config.toml
d_mlp = 1280
activation = "tanh_gelu"
norm = "layernorm"
positions = "learned"
init = "normal"
init_std_down = 0.00443
lr_mult_up = 0.725
decay_fraction = 0.404
steps = 6304
MLP neurons of a small language model. Each row is named by its layer, matrix (down: output weights) and neuron, and shows model dimensions 0-191. Each number is 128 + 24 x the weight over its row's rms, rounded and kept within 0 to 255. Numbers have three digits each.
After each neuron's rows, "fires before" lists the tokens most often just after its 100 highest values on Wikipedia text that the model never trained on.

L12.down102:108106138143099108115088134146112139162130109112174069102108195147109129157160137136133116153172108132124120106140143159142116141164078109152122155135159165113155140100118140184166113113125129117159181117128150099155119130147132150115072118136120099114099154135123103119148152148130127119144105161149136119128134129091140139138145109076124149105151133113158174161093147121121143085131160090102131149149094109113086162132152083165118127119128109115109136084102126132086157117117114100110098129167157113118146124140107142141108175072116111134115136174153098108112141116152118079
fires before: "-"

L11.down295:099135137094143150173131145102132158143131090103160137119136122124152171085170127121143122135169147101126150101139099127103145101121090148108171180130142128129151090120101112086151134109127104132128134137109144091124126124074144138148124150124138105106170140159081133137117109136138119144123130129126122105123137148171111129123150136127141150148138117115123163110081157160150134129115146129128132159150155163089105106156132128122150147142128086082142132121204177114135133093091112144129128154083066135121121124167100160119149126148140155106090151154124114116102137118126105104
fires before: " |", " the", " ", ")", " and"

L9.down1149:116173136145130149129137148136159128146123133111122115104097126158163139134100103142148142177129087142120081087111126150105137130112146147097138105117156135141110119168086136125069058149140133149122111133139112089125140139183148083120138162109197148166122123149115134127159144122094129120122113149125134129142137137116108173115132128145099119112147118142137143122170146116134181092148149140132125135098116124076139098115116112154109177143133085111125142121140111137144133074123123115128100183099132097139123133132097133121132113153129088125149193121134169114149091138111143143
fires before: " |", "|", " |\n", "2"

L12.down1059:113091084128090132130133143140108104186145103156144083121123142126141103125118112143155153104125126127109058112136091132187141130089080141145141167133106127151134094114151144106111154112116144128110134083147103113096076151139124142125147141112118117122115141146116148099149184114097180108090111106147121153162133146126169106125140176151126132112118103123153140154154147113126134155145142113096140162143160141090117084116172148166147117146104137105095174112143123101119131096152121089113111162174099151134118109102145158154136074143165113140101132131104136109149110139114128154
fires before: "-"

L9.down668:139109124139114162115100138098160084162066103096135139128145187111100146134122113167121143169099134135123099154150115156101102134120131127129143058128141140158130144151113153140112171066182126166139159134145134135147062167095118076126145090135166105128145123156102129104137144119172109154121127095151136134111158134135152124127162145110079151111121102126139112151116113111075149111138121119118115097153117110166127156135125129122132116139163141152106135172142142133117118095128174106084090111122106083105105100130139106107134118160096181126133163120148101102133131147096116166
fires before: "|", "|---|---|---|---|---|\n", "|---|---|---|---|---|---|\n"

L12.down5:125124093148104152121135151150101144088134135171127182148130144138114087138187128131142111167126143167086112094122120142175112090118114128168141098123125124158111163118127124178093106139141111110117164135128123111136143086142126119104139146097089178129106170136132159143157082174144152142120127154127112149115095163121122101168102149115152122133122137106105133147166130143151103126115162058137100127098154109148122132121132129130122143114122120134150145134165175156148145095174145112122120185122126119196110138127118144133087146124119123119154171100140135157088082103138101143
fires before: "0"

L12.down234:127126092135123130135177143103154124128116141113155129177132107111116105113136117128139122107107115109140142104126136106134163118164103132124155115143149101100116114139156133137115166158134095126135096134105132172124156135115151106153137132131098097162133135132134114105128094121114104153178104136148119170070097117124129146105158164137167086131117157116095143148095139163138126168157110123139088132126175106125092147136130159099119131113105154091101147066150132096118172155108139146168101106068132123151120134144141162100181144165157162135096137177141133103175128118138160099
fires before: " "

L12.down990:153157096123137124103158156174145087129106098123142120133171095172139105123131126079103119115106131150158130107114139102119103122144110098116157136145129170152088120135118096183140084088141095111115123162112148110157150152119160145151129159143105137161159139174152166128143155117147152109119165158117117147108142148164134139098139167136123112151122132137118110126116145154116093102113105133170124168120122114100167119159136116144137136166114075104095146127148090119157091134158108105126066138159151162163147122135081122134157134148131110131095107149119133100130116104119105156
fires before: "0", "1"

L3.down964:102121097124119126101161137106131160150135113139140135131104147097158121104086105171143120108134094142126114158123139076129147086097142135114083116109139120110137154127149152173109139083105136161095083143151165146109094121140123124089154124147095162186061146104111148120142141150081104116162127127152145160134138110153099149154139105123099136163137162166086153146170137130127144103169144146129172187139125176102125131141104110132142128109148118129118123079118112116147113115122144146123114171109134154115120160162070130115126118124130155121108163096086133102116119150161117121
fires before: "-", " ", "+", ":", " ("

L12.down514:128146123120124145146131169161127123131123132126124132121109114154092143094155084151120088102134139163098138093133151164124118154126097109126154117119160131122133146113119137105093093147194099181122142064111134117125143106155112072144141122146146160080156145142143113122085088111190092126161117138079178127112086113137133083178097108110127132165138119136125110030130130137129094111127104164150128133126153131122125112125127140112131119100149157150144122118160131147114132144127147120098145140133142126098159136163109124126094150086107136176132131093118130165141131115131121146
fires before: "0", "5", " Draft", "4"

L12.down2:158097152114126147104101153135072137149103106096117173112136138163149131134162136113133126161146128144139138128134102129172146157093114089205130136141120095115140151141146106155164121155089146076127070139108148155079125142140160123100142097111121114102131106102134112104110090129131094107177147145111120141168169121110122110148096153150128169096149135151139102131109092152129117121134125073147121108115080129137171114156115163143133116112126097170134152120133127114133086067116114153122162137097126122119139105156128150118164084095119087119158153122086136138133153101163134132
fires before: "0", "8", "9", "1", "7", "6"

L12.down773:121089133127106132109139151121121083130110150132113143120149096192085123146110126110095101110140145130132132143136120156104118111111116125126119116127124103147150126128134157123106124130124120127094184165112149149075151116116127123146153113132122120132107184133097105160128116128156147116148082110145150079133115132160116115131156150116139109140123153200099157167160146132100130126171113079154143104115133167135104150124180073097096117081114105112124150151175141097116178136158112075156088144128113156147133137101129111105183127133170145123135153117155129086122105152121139160
fires before: "-", ")\n"

L5.down229:128112088137087126132145165150108122121119129155144186132102161153108070119126125148144131140078102168162138144120155111101112120094123139133136100124140178145115129161106161129138104097130106123107093181134205176087079105091114122137099128114149138129100150118094122115158150104090098120111117084132152136132145147108127167143148139129118107142130102153145147119167140120087129110161079116134099134116100123095108142165094147127156119152166118117155125152083115122101082125087154188101093172160133125112124153146125111169112127130137135180109113104099154115121120122145145131
fires before: "|", "-", " ", " /", ":", "\n"